{
  "num_hidden_layers": 19,
  "hidden_size": 224,
  "head_dim": 64,
  "norm_eps": 1e-05,
  "rope_theta": 10000.0,
  "init_std_down": 0.00237,
  "lr_mult_o": 2.0,
  "lr_head": 0.00714,
  "decay_shape": "linear",
  "batch_tokens": 32768,
  "max_seq_len": 512
}
MLP neurons of a small language model. Each row is named by its layer, matrix (up: input weights) and neuron, and shows model dimensions 80-175. Each number is 500 + 50 x the weight over its row's rms, rounded and kept within 0 to 999. Numbers have three digits each.
After each neuron's rows, "fires on" lists the tokens most often at its 100 highest values on Wikipedia text that the model never trained on.

L16.up295:436527521521504502453531472371534515593605550493466490497481506541431459532555493476554436478434522497473487530444535566437391440482511552496641510509476508512555468562579494376555362527468461496407494518546483426456523510614448444469502493581460524613524524470516525524443529488563472475
fires on: " |", " of", ",", ":", " and"

L4.up429:502573515487472489502490438515530511532599490558543441504432444503507452549552505571490587548513480405512508570532457486518509504543510449588587442496536470659625471512427466564511567492493432517479487530477580532358529547435444513562509497491462522535565474494456436430484533555484478479
fires on: "k", " play", "^{", "on", "===", "an"

L2.up882:518418507572516467535456539477460492528440528476498400515616499527474580511468652557399496479512613521478504473514451562528507378484402398534510468464514470469466453454468442527519510541538558500559504477490524429499542461527451549527448554460557545428434546474507527533465593517492516516
fires on: ")\n", " have", " has", "|---|---", " var"

L14.up760:464510527501538489487494540482561451557535484508523477501467548495531441512566540509456518452474510538465554560425443548470527481557503465515485544438436573456519580574573518397420478513445446553566498500536517445480448502450467541530495472544507433444390564468471609472560535486490490456
fires on: " and"

L15.up355:567473494491496465475535504548434552507478519567507555543580494487554593479513514450429538490543487519561481424453475537530554523560442460555397452487433420528516459492482453460516600488470521492522470462552507443475533524468549516506567475583534515486510464532433498510556416416507378531
fires on: " |\n", " (", " =\n\n", "\n"

L2.up768:481523578450526536438407524429516472534559495524585431500488420545562555486496542503454533471452473442528498664528484543432387440541469524476488495470437595521533406544583500483483460505421531573504541557477503439489334560547421449510510455548508473399598464542488575487432525460537524463
fires on: "resident", "enn", " &", "ater", "ublic", " and"

L13.up518:425455562436482555513484387478502471555523440483470544414517442510559543491527386544481493552529472473508547506449516448518508506432558565495457551484501396547532507454440516524419536489543584444513582479451522510500572479484537526513519725471548541511542471531399539462526474465539544495
fires on: " |\n", "g", "\n", "og"

L5.up532:563511523385438577510472484469459507472500560503452555470581555573523580508541478499475486423590544483567510540534489436469395491516536594473469496539593479533525538538510436494534454453491537484473543564527517419515518562486493569417472501501404560478526477461458517503615434511499481548
fires on: "ro", "c", "rough", "uc", " to", "ud"

L5.up701:491504431522447555499509523507524455592487492386525490549515422413495528486429524502533497538523472515554443519482446583454499499424518463545529471415545494591426429498561521471481501449533586536492477529463518543435521544513499398423422492527481466546451541525543520500421470564463549496
fires on: "an", "t", "T", "ev", "il", "mer"

L15.up221:473484513449499537544515457579449440596469465496441445488540437449547554453572527487476494449476494479537556603486567477535506528492429598481547568438484453489472491585527465549415426492557430469425494491521458533458537422568560449507573582485499538428551431443476449446474488420553550482
fires on: "re", "1", " |\n", "\n", " ("

L9.up297:491473513545588462447488462635516481575367493411541626539522468505486551493421457454443494399477549565478575530454476456466460543522476518561446519527528548461500396413422570515479538523472457543583464459487441551565544515566484578515540539457382501497473495480598489599562530512494518545
fires on: "u", "ille", "g", "i", "it", "a"

L5.up368:518575481575410499554476618494492534619398548591436436475518613472516452533473482525559435420499482518523503540594566455549460420508465489431451551495547483531404566563564508489472491542425576515516487565418516496469586525477511496466468482488469444474543552469546437460455496499505514517
fires on: "al", "ear", "ly", "en", "ired"

L7.up194:586489525562525539466504447497497454541522487418564543470426469488465397520499468497504421580502488522519488576507557495526476524484485472376501488477410502487477489531547437457494471431475522500571416446543415476515481487506441511487478429373471521580573573482455494505600565453490491558
fires on: ";", "h", "id", "d", "ed", "ues"

L14.up593:444519499476440443484490533438575391407394395596509562498491480538425510553557494506517484443529473581477498529566488455440497422479537569465586597465496484527540477474448592487524468497500534487516500505479608497576590469536566461536445518487548520508492472447519524432586495457570455561
fires on: " was", ",", " not", " is", "ot", " ("

L5.up859:480468486531518541460460445542482459524409546451444554453477525525554540562474557533502466581454526452487468541447448483515507479572522549481579510520534491502533453492622498517555481524512538472489519499511404464546494523621512585402536486469548443466439425435442479566458518604462539471
fires on: "'s", "es", "s", " his"

L2.up879:460472560511542542517459550493444554554512458481529465471501566414563486485543482492481527410449487518439477554501468514528430524608411496476512516476431485463492473574556500380517553521590473554513486578536397359460402541487519449550553498621497436511405578418498478492475505502563507417
fires on: "erm", " and", " \"", ".", "ook", "ric"

L4.up186:509567458431581473424438481539502505610512516564530511553580452533582488475479512492515437513503546401480570438475466463423357452501492480537571490530503511470486508501485520495511464501624586538534511509579519433381503495481428525406497400576480452543513513432563487489498494489466539426
fires on: "m", " Am", "t", "r", "b", "amb"

L16.up845:489400565539535469441472588524505481529508414536500524505441465488566560462512497559478519358480458490531520577509455544425441375532530530458590501462574413491453462521513599430461604541580521487500472573530573512580406637476494594500562522533561440535558417571410535469503507467469483491
fires on: " he", " He", "e", "ical", " who"

L13.up240:501465465535555458442445567475490398469396648556493519561603401551519467497585552557451563519551470424481499466510450505426493505539552424440441574437494470489507488437430444579575559435400537512450459513475542480508501491421452490389464471488558384569426503525517423542500526494432423497
fires on: "s", "ers", "ents", "es", "ines", "ies"

L4.up544:445507452477493376410463596460583428489497518511465459538473485467470503497554515458545563555576500545523423512534527441523527525423468491497509506560434595480408485532510507455496480486552579515450466511530492494455557496442492523485516466491451529490528631575470496553469543436419481477
fires on: ".S", ".", " States", ",", " =\n\n", "\n"

L15.up316:552521463542495477406502522560512524457533498547503545517627471485524489488550590438505507433443545495578451532498530437555544433455466486542467529481405490503527465497501559522577541573550497570466453477598494553567548475421497406489540464501496566528452488509515477432557554497511467542
fires on: "-", "\n", ":", " Ch", " ("

L9.up791:380494471512550519512512467512420555392523452485530546531464473469485502527505486526406558469620428494470471509496491540521456528549521504479464539521508441450483448542465604525474586591512448563417472389501566506443591512538494496411482541525518539534598581503452540467336568549514469418
fires on: "y", "ure", "ance", "anc", "u"

L16.up553:525498415482479452434430453571438448490488460494477520526447455476553539459489529506481475500402482472579484520427430435460515492540468470499497498565436476495562534558484527494598515536479470489597479429537434448488525344414576450520493450496546585487498571557444489482591468489518420393
fires on: " (", ":", " \"", " |", "\n", " |\n"

L16.up403:503475565493398470520563472443469485635574604479514579432576522519528567527580432479578484490517428572541514500464460486431466514458449450537472536471564435527483504482516537456460445495535534483487439534515473450506512480510509480474515589485534504597564484504500451450508453520638450512
fires on: " |", "-", " and", "|", " to", " "

L9.up653:442457495458471465463566516453457418561498482545494419502557532539484503492409486542506487452511435474489471563445502472477466445444512462451482561462442479467511557545562591482525518439514476558524569511547524413439561562532542448433511553531456536540545473439498444467499427527490456502
fires on: "l", "v", "18", "m", "ect"

L15.up10:411463460592482537409525435492484528461597464542554528471546499581451473554493546487509474411611486551431514632483465435457470515497488536564570555553455488446440442396483503598556506489493503542462445449454483455494563495482547524495424474495489531560484535424541495503529531519563437506
fires on: ",", " is"

L12.up82:451537479523500507415523458549481545385509564509530519468419509545546607536458465418541574462468513482489545433577430506492480563477530524528433579488451514465524611489494452513482450491518423506456472480494501490404536506483484492488485431499479525543521515525481496469529385535540570457
fires on: "z", "iz", " |", "ing", "ok", "-"

L15.up425:447469526473549447513549432519533465575497545517488581486483597447497482469545531512517416485427467445498493555481565484547489532511530513532470505556488526446489483440501469434384514491557551474547544503540495477546489500508340500499525485588530590505556598480450587597545400501500527529
fires on: " ", "–", "-", ".", ":"

L4.up125:488619509489562533376454463632538578540509554492613567562557529512487500519518482523579485477532523443424488476460518544406412460427466466586478525531528478420503484502508527382506432429588575480510457439498517513489486456504470447497463529498487418550516499408515487515466403495479577512
fires on: "qu", "m", " qu", "ri", " Am"

L5.up630:514504584541503488546498421556482464541515476430546462362504536481557504548467499461433471498354543449598408488474550507405488468543497497508550578499450481562499553492587478456477471513551435508522523433527436509517483532544541499574508531467428610650526567512525482496485602450510450531
fires on: "id", "e", "at", "ong", "ect", "h"

L15.up36:540500476558439390523482483537520539462493499503548554450487521552525557476510419586496520473504475500534527534538447586511522494493454523480521534555565475386460386539594493500492489456529504536500596564442523539597400531455423453529608579521584392491518481561489592547407544475503464528
fires on: "man", "in", "'s", "ic", "ical", "e"

L2.up678:519509539516496468552557550475525413439398568464466475499571552391546518479553575474506509536566569509519413527444431504498523484437534415531487435463555476579549455483454469457465500535473430478486510568506447455525586464511419617518560593502532566524446465437465501461466537524537528503
fires on: " has", "gan", "ubl", " prov", " had", " have"

L15.up624:504495510430503546502530556521579487395472530466602460460458485503514503383493469478420472593546449521420437463500453464482512478494552604496453428497530521358441449515505516560481519450550438478472493570506486472511442533512499447427609499486478504475448399492554430525589519478458467417
fires on: " E", " and", " I", " A", "17", "5"

L9.up265:464507525484597471455490484478460492506481510460534598509523489480522527548404510531462529446480466489482378459466508521533427577537454431528338482458462524447431523537382551555470508498520507565510519442508557535500453485504460471461542536431507544475529569459444489500377508523447446490
fires on: "y", "ch", "es", "ence", "ure", "ary"

L7.up833:438396481480478398493456373490496457566507517583520551493553434534531594409559564479424433512454482506547441519530450442566516454466491529554522478552446408546499536515624472473506558503492538535433517517448488478502514486480492518442449523432493467491548476446473597554498523644497504460
fires on: " her", "is", " his", "'s", "'", "ir"

L12.up869:541411465526605411437476527486547385519508520528481453502457445438469533478453526463520548507473495503501542522494565556558477532485473487408500555549417494507378478500371537422426529525549586521479571473547541553573472455530431415551538488545598538496478534562493561507551530481519410492
fires on: ".", "–"

L4.up781:538488514553525530489533488569521555508550455442474389451456528563480489570527434561598442514417456583480443516500585452469518525511457438430432560441518563469443495436578516479551498402578507512542474571506432447516505536612485496531505499424455380566521490563490471475458519417493552583
fires on: " d", "d", "nd", "id", " Ind", " ind"

L4.up133:576445554433399418501421435504513497518478550597474433436481492535480566460527398417486532492426564547517460599522510471506518432534449529446477520463586497515550547553400471508576436586552484500526480483497507432520487548467449567438518540464477568586477512448534525474551420444567510489
fires on: "ud", " per"

L15.up0:520456487517457548570490519462574553496503538516465536550506477485498504464621424507569508549519461482445422530516449551472460519447579518540470560477501526475411498428561472463593534387527456467433454598564445496542526552460454426453582431461540459507533545561575418483559514530449459448
fires on: " E", " I", "I", ".", " she"

L2.up355:461432472592525353434532545445464475382447529519493399530522504532495590530550482411507545501535459544453517508576487505559565570428509480492469504465547549485501501521507544497497470544464525461473434556506500545393584532549460486466488453524482539443501653543446400522523407471541552483
fires on: "-", " cl", ".S"

L12.up569:500481493504465524425505524492458498440509505539486485442492502438604530402432461467603528505480519516451561488512451485569523514420436540528404557506552516448479548602468570584489492520486512531429514466524467577405398509504466493504547499485455626388528557483435453480511515492419493451
fires on: "re", "qu", "le", "-"

L15.up604:503511513483464422561500498508514482563620514465483566471526525492471510526590494489510452519468477474510464458555516467480416518509545521425420537526468516464481585490437504442557412606562570559529558498633545484563510483514596493565509560318607496552471504409490492503619439635591504466
fires on: " and", " Mc", " \"", " (", ".", " |"

L14.up453:507523469529487478482549388486433521484522504487410568564557429402517607441465493472507484408525480496450447469449508575510535527435448457462456513436608492503477464498525506499507519449562406508517413494510542489485556466526522449456429457558505556511494527483524528562541479507493564469
fires on: "a", "u", "an", " a", "ia", "t"

L5.up189:346480459454614551443574460471477442489354541549507496490513471507451609452529526468477495518441524496442463531399525394478542488562499494485383558490583458431566442423531519616552505474501410553530441523490483520606527569504590534443518515433518554533527506513498551432529497561528547570
fires on: "i", "is", "he", "ial", "u", "ions"

L5.up559:622550459528542485553528491508465520539529473492500510476454586476445453468474460435458517540479494570579530538416509481576508503441504591443533553489542483480548414446442416594592434397465540560509503498506444520519511540497459540578504476445566562517557557466544532533500480483503523459
fires on: "id", "i", "d", "u"

L15.up448:420461361377435467473515519527441489387484646471480541460520450417496486478542566492465558376528388493503408460437445528474601461575534503445474585495501488494502515401521462534493590516443509555553577539459496535501467466415502427438470457520444528556505359490432528468513465448446528493
fires on: "s", "es", "ers", "ies", "ents"